config.yaml
d_mlp: 640
norm: "layernorm"
init: "normal"
doc_mask: true
steps: 10608
dataset: "wikipedia_en"
MLP neurons of a small language model. Each row is named by its layer, matrix (up: input weights) and neuron, and shows model dimensions 0-159. Each number is 128 + 24 x the weight over its row's rms, rounded and kept within 0 to 255. Numbers have three digits each.
Before each neuron's rows, "fires in" lists the words (lower case) most often at its 100 highest values on Wikipedia text that the model never trained on. A number after a token or word is its count.

fires in: "is" 19, "as" 18, "are" 9, "was" 7, "a" 6, "were" 5
L6.up324:101149114129154141131180132139121106088124128131172148184080142121098136141106133101181109167143166110147163138140146140136113105154149132079106100168133122124130082094142131125161144129147154129098133154166111139112086138132168124138131095122146083147133159159110142119109160075163154102118095122137150131116169110140086127116138090112145136162133106150098083120118132090096125143120140093128140126133140127152113095166147117133139133111145137163094103143111095106126138117151067

fires in: "to" 36, "would" 21, "not" 6, "t" 5, "can" 4
L10.up376:118139128149155151114134168174144105108131116151117137120109098115130139128124126118115161105130147154081130109140110111221109131106165111135115101142118152126126131109099117145106057176118091136168159136129128123123162176177115092080120158102114120100162142149140065164116134131115131157127104126133130126132122138151147144130119130119144093154112094129157138161106120104139127101158105151122144113086127101121132135121112132128154165127134135106099119121137158116181101116127052

fires in: "more" 19, "their" 16, "of" 4, "vivek" 4, "to" 4, "for" 4
L3.up337:102131124112147101108159131168125121083189132109134113111138135158119153129123101123087153137139112139146146152119124133079107074101122105145118095132124114117148121133149121101113140108096100156154165120109147138112151108149114120171134120118190100133124127166130128135064093151155141108144111156104135165117124159124147121111120077133117147153125133111153182122141111167126131134154085152143159135065143154113096108141099154081121153135112127101117164121122129100151139112163067

fires in: "to" 75, "could" 7, "will" 5, "would" 5
L8.up632:139109117111130171091133138157138101112104149182115162150103091132138142126111136138174130132113161102113104116149133149148116116098133106118141096133144180142127129098109137146167068137076076130189163111123096144143161169158110106134093160120127138148144154108103084085135129113119147113098120147167150148140129147144128115153113085197118125122148108133142155137162122131143155099116122161105121130097118161078123127112138158142140136106123114109116097128151119134147092128132080

fires in: "was" 34, "a" 16, "been" 10
L10.up567:070141142129135152103152134133121107119082160132110107155121130157147153142123101158066122178092162104107121167124124132104157154117153137120046153102161126142139128150134166161110093100112115175102098123133133157086164122169097104108116110157149113132120130137129104119124115103162110136078129122164145111114123118150145106103102146132132111137147098159123188127121158156149139125136134138133151115102151132134182089142113144128130148147138121151085111128146100162124140113163107

fires in: "of" 60, "diving" 4
L4.up341:136139087110151143139112152142138138099127166113127115133167155097139109136140141137154136145152130099095108166137176142113128150053148129153123106101108107122123087153179126117126106168142144161140177130145131098073173152145112124127155095157115132134120133146170138116120131155134137108102129118082147080123155120162119133134119136155107130090101117117118134106167163099130125077110088157103098093163147113115132144083121088161120097094128110106150118162132125096137155101131110

fires in: "and" 50, "was" 8, "is" 7
L6.up177:138155100118146131110133151122128136103078174139117133170102122110101146134134160101090178146123144106151144118123119104114137116113150143152112098179136115129100066114172123095165151106137114134137124152156086115123125175146156122109108100133147131118127132130126159145113154114176146142122114098176173124132140119088081120122142100133172115117168116126138095118098108148100151155157123118141118140071143134132112066152123116110153155140150130162110088092108125113121176144140091

fires in: "the" 22, "s" 20, "his" 11, "her" 10, "both" 4, "she" 4
L8.up594:081147139121136133120152130153177134105077129149121121140102112122158114113134138119191125102107136129141144104131153147153119130108155142156137123143097133101105108172186191129147107126154109120156149127136104106089121132142128130135090137166146114124136096129169132131124117113147109144150132129167192083099130128124111101111110133125136130125116100174135110146161123081159117121108115129125135098118140089119065101183134124123143173136131136158056114129148139097113103135172117

fires in: "launched" 14, "announced" 11, "extended" 10, "closed" 6, "designated" 6, "renamed" 6
L2.up494:098109119139129143152143162181105144108140113117102123142108085176137103167128108132106072146125209134125151135152160118109162143138189127122110139124141147130097106119131136119127084122082131121112137125076119097144095116179100154093115126134130106085161103097145072084133128161120109139117147106117097132111158113139125131086133146163132125145160149175131127123167161108118151154095136138137146086147141146113133135103155106104163117125165119137128154134136116125122143098141124

fires in: "are" 29, "they" 15, "were" 11, "which" 7, "would" 4
L9.up518:100149062133160145145135135156150100078112153152126185151105109118128173118123112127139139134111144140119123114132105109136128156138143113129123118115147134103094100126169170122142090117100124136152136123149083105098172157128121129136105126111162056116133123118172103111135144093123154075169143164136144150127120137182115124128090085144105154122154109142137092122149146141164165132122090112107124127121161107128124129131121103177117176110127123123119124091111143127185148140117081

fires in: "her" 29, "that" 24, "his" 15, "s" 11, "she" 7
L2.up59:091127098127174135114152150156119135133136139127101142127160060094143099142136119127145092138117107110155173126158199146126119147153111134175165108147146125147129127141135104118168098133126118121069138154130136133067136178128156172143115084150115154147130129121169145116098130121134079161114104114129128117109149092144139118151104094108129168116134075124153089164146128140128147105111115105129149142147118103096154100095131102089156125113102109140144135132116115126157127125155082

fires in: "a" 58, "the" 13, "at" 8
L9.up208:157138106104093130161140159144142094126097160143089151161106135138109165087160122128131134107128133105126156168109096127117168144131130155151077139090151115149142143169163119153131133154116104155109157125114080140134165123096111107097180103122124138076158110100160142131153149126132105143171106086086111126129153113129125196076131124149144120154124112155103140139134126141126151134127106129090100122089114093098123115145145133092137155136086160148170113148103139119127117103120102

fires in: "who" 45, "before" 13, "when" 9, "he" 4
L9.up534:131160130107166110111143140137155160124094154141141125126149067155126122142128152140117105172078143133139101118102129143142138089143191142106149158143145146121149125141129103168140116133102082130146150140136104137114144141105133145090067104105139106120150119129163152170101146127131162165129159136109122123102106132151068096114139089112126138126131110132123126153138111085144122158156154099116120128080112107129101108189100106128163151146161122186139087121135153104127083143146115

fires in: "he" 50, "friendly" 9, "his" 8, "shortly" 4
L3.up371:132141103132133143105152152133090134159097187121117144116130120107194154124151142107109155128112093091109136136100153138097133100148114122125082148119096138113149146142165137132174148093091115135102166108109098138143122131120162168107129121083170121155155148135127169092097143122117165125148104164092124153117137141104159137127105099108133147101139097144159138125096112149112161108154154142153110104134135164115149125096122152104090170083165135132135137121097106189108100124115110

fires in: "a" 27, "had" 16, "has" 12, "having" 8, "been" 4, "have" 4
L6.up359:150157102130109153144122143135146089109118152147139126198080102124114150139150107133113158113121148097086111137126109106143139111152133140123131123072162162117135080144197153152155113139156154134129145151117120078166114158111155109116169093118116098101144136107151123116136094092122171145120116109074139127140141117070075153100130147133175097148115124129118106117103163121145142106136181100134149131135173120121144111121123140101179131138106131131142106126129128119129133102123095

fires in: "a" 66
L10.up464:121141149141098143079150155160082103120127101086158075139150108135097144140143145071150137147147154094093136115142135119145139133134131165106104168197092139116146146108141097140114145128115081146163136164125126144150104142116146132119131139134133121161138135101118070150153129132106122083141121143107151091124133138112141142082135125181130085145147093141160160142131159094173119157127157146078136115144146116120156127123111082128125126123120148114095137123093158150101093127154119

fires in: "at" 43, "from" 17, "to" 7, "the" 5, "in" 4
L6.up421:101161132133139171126150151106146110139126114112125162107134089104143132139113124129152154140138116115113132128137145111157109118099113135127134115130129114137094111159168131114114126158120125138177187143124136129177147106107151127084123105149114065100131171143194110137117133091137127122165109100102159124155106145133150123132126124146117145158124121097154084122142086106071145093171069137143110118136199129060103106132125094115121147113139164143095118139133145108154119142160126

fires in: "his" 40, "her" 35, "you" 5, "there" 4, "o" 4
L3.up544:085132112149163152095149137152152186080132116107143126120073157102129132109137148137138138141109126178111098097105167138112097157124094102154132121114113152124127104140152129161166081131118104126156134169149146123127153115107125133161155117125142084185139152091148123099082079143121121147142118093175139127116159126117131123139089112121113140140139104146131120114101097142160130120109105173147116132123120128047120119099151121119157170154142108159117097134139118108131127090110105

fires in: "is" 36, "was" 18, "been" 9, "has" 7
L2.up544:120134122130148091098138114168137155126134112133146155166141136103124073163124135119147111124111127140117139135162167155142118144156160117108151165135130164104112158121113178117122132107111100129132122140133115101122119124137137131118118141135106115108132153143094084117104140148174131155122123128147159136093140076147100068112175119122132127149131070142129099113132126085105144143116158147114090130140126134127107068166140129107129170148179158145050132128109098154081126076164128

fires in: "which" 46, "additionally" 5, "that" 5, "nevertheless" 4
L10.up449:112180072125126138149097133179129137148114152131114167155104124120126117088135179143151117131094132162083075096159147166170116131113159141128101120138143095104095096159176119117173109109133110154111126165116088103110135110127136138128103124144180096093121143162129106159110129177151125136134116115128131134130128085150136138113105114107134170121110106173119090140140153121133148119143097186104129117114118132114123118146117127146135156127111141162074099132119139086137113139168115

fires in: "been" 35, "were" 17, "be" 13, "are" 13
L4.up506:069116124109138128069087147147114122127089112126109175168133135138187145103118073091112113152114182151134132135160144138159146142118121105128096151184148143106144121154106149158155109110136102127149130154108148147086117139152148110120109133113162051089106140108117132080094098118149159089141175152119132102117119129095135114130134098119132156143160120142143143132148137124132107156087139110129153127098167121129124099142167110133137152109150129139092103131120144127145139119157111

fires in: "after" 39, "when" 13, "while" 10, "if" 6, "before" 4
L8.up181:106132101111134147090145117134176173119123130159126186127103118158136152088160164122150106118124176144094125157132125167134112123134150163166085094172155107154154106132206137132154134149105096137154120102091106119138130146138107139138128124140119075083138156102105086108114105131137157138117133157124114126137150128141097116109130119116125152112143116128156105132191129076137145130124080138099122135130109080128124120145115133126143166120116117155085100098161128118157128103161115

fires in: "who" 32, "facial" 9, "martial" 5, "i" 4
L2.up628:163164094118148113102130124129122125136099122198091112109124124171146121167111141133098099135133089166140120095127160079142122103134108119123163110171092141117147097111162109136149091123118196095110105164116110118097139188136090163138077154108133123183157140120141155113089090145107150090133109161101150139155120138114118127127109099136152126100139102127142154138135138128134102113106112118150110153113118116153158146162130167113155148114151112117097099144135137141135117114154098

fires in: "her" 21, "his" 17, "he" 8, "mid" 7, "late" 5, "early" 4
L6.up327:100125127123091160131172161129137110142134165138115138106122099114137093093171102118157151132083122094143128136103125160148113068079144138115136130109169134173148098157157110154126156109083067150149128105105168125145116105141100104135128099114131116138148129099134135088095134117087115111144088138142133121131131128117145159133102103143129204122137079126133135151147135156112141136155144128098157151097165117083103115122114157125147177104123112146149103118140124140184148123124136

fires in: "she" 21, "who" 17, "he" 15, "which" 14, "and" 13, "that" 8
L10.up569:074168134132154193141149121156119144100084152111137143152112125137121100108141142126163137126103129100100124110167123144133125150092095133122127147161139143085095120154167164144175095134123119130119144145168113125091131129140142125136113117142112134094140157109143120137111115104158135125107120116193169089150119108149094064103153146101120122146115120151120119124177149089119139110115136112099091105113148135142102125153128149157158164135179149133080088137104088129139119116139083

fires in: "many" 15, "other" 15, "various" 10, "several" 8, "of" 4, "three" 4
L12.up218:114157137121088110150135129166142128140102147126131139127168157107111152107130129131150128135116127127150081165084146115131142104105121130130141131129140129114081101136171174163138118087115109155142175126085118165094166139130150110149139154140174146132158113153147103141091125144159127154129143145130206118168128098116151132134145094111111150089089120130128122119152147094105133115089113127146095126089162087132100124140096116171109108098119173127121080140115120061128122136148149

fires in: "s" 30, "at" 16, "on" 9, "took" 6, "from" 5, "but" 4
L6.up557:110111110157100132120148143117169101117150106124149127085099089089157122132090138150135151138141141126127074091139149147137155142155150156124108152136140160158160122099145163138143136125153159134132180108103078121144125106108115153111088114132145122140120109164132107126079083119161101163128130162076185152145156123115091115108084136135131126194146123164148097162106113131108119111146110123095095124115144105119073132119116141120135147116097121122131097156111138127148152131148176

fires in: "a" 80
L10.up383:091111135160140134144135140122128127147150116090155077166092130124152121103101117143121149135108115133152113130114092152118137137151166132126142121108110110135124104159165184192128116149138107144125165161125140125135142153141110133130128093163099146174142106101163136141129127122136145134136079118146096120114149133132136121111106169142106136079100115144118176124132136091157152118136151137101153135084161153073126111193077139076162149100126151079110139145126116121093144085131103

fires in: "a" 21, "on" 13, "after" 8, "biography" 6, "career" 5, "markup" 4
L4.up276:138109122126117105154147124179148130181113065146125093114101104117118113088117153156116096147100121156115106130111175122115106155155121140129103164121100164135112116120158147100107101123098111148146179109096155129139081107131133131156107106107146127139113135135131114127125130162151150128136094138089130096115116145129135096128082158095121130107130089149144183111162142140115123208117147130103153097119114110099137146178163172124161140165125147138133156097134170116114124117158126

fires in: "and" 26, "an" 17, "its" 4, "of" 4
L9.up574:076161154154162165123115152129153136074136177153102144127092130131158153133136093149075145129115142113126130084187098117150107142138138133100098168141127126094138074147149158093144105127141137116133138129135122131112127119141130124119110104114166074120145105147134112129117143100121132123122088143132124118124142149104115150088120127160159115143127116174186090128142128162131106129146127104122146172079147111073145126175139097105160173112119120121138108113090137113166119120139093

fires in: "is" 22, "not" 16, "been" 14, "be" 8, "first" 7
L9.up576:092083101156127136128108161129127148129144159103102131167129104154149083144143110081111128136111158089075148124113126134172149173102144099094135155107115128143152097166121161140136124148120136179136165135132116090111122133150142114105132133070084125072150137138119050136131135101139130127151140138109160169124155153139104113091143104116105111145158103134088137123153151110137101144136117151128148114117081115151129093092092116110157137141117171152115123115133134168147123115131119

fires in: "an" 50
L9.up329:120104088136113171104163152147138128136110161117106162132147116104116180117124077117144076108145124102082107158126142099141143164172124119118123146148124161146177116131140149115111150127127125112155118138120094093148163104150150097124079081129143078172116140143121145123117128118131135109147092119137176148064133156102130132148085137104128120128120126151123144127098134141107159107140095133103135157132156128094115097146118135132144151072106141095117093127121171098174145119168139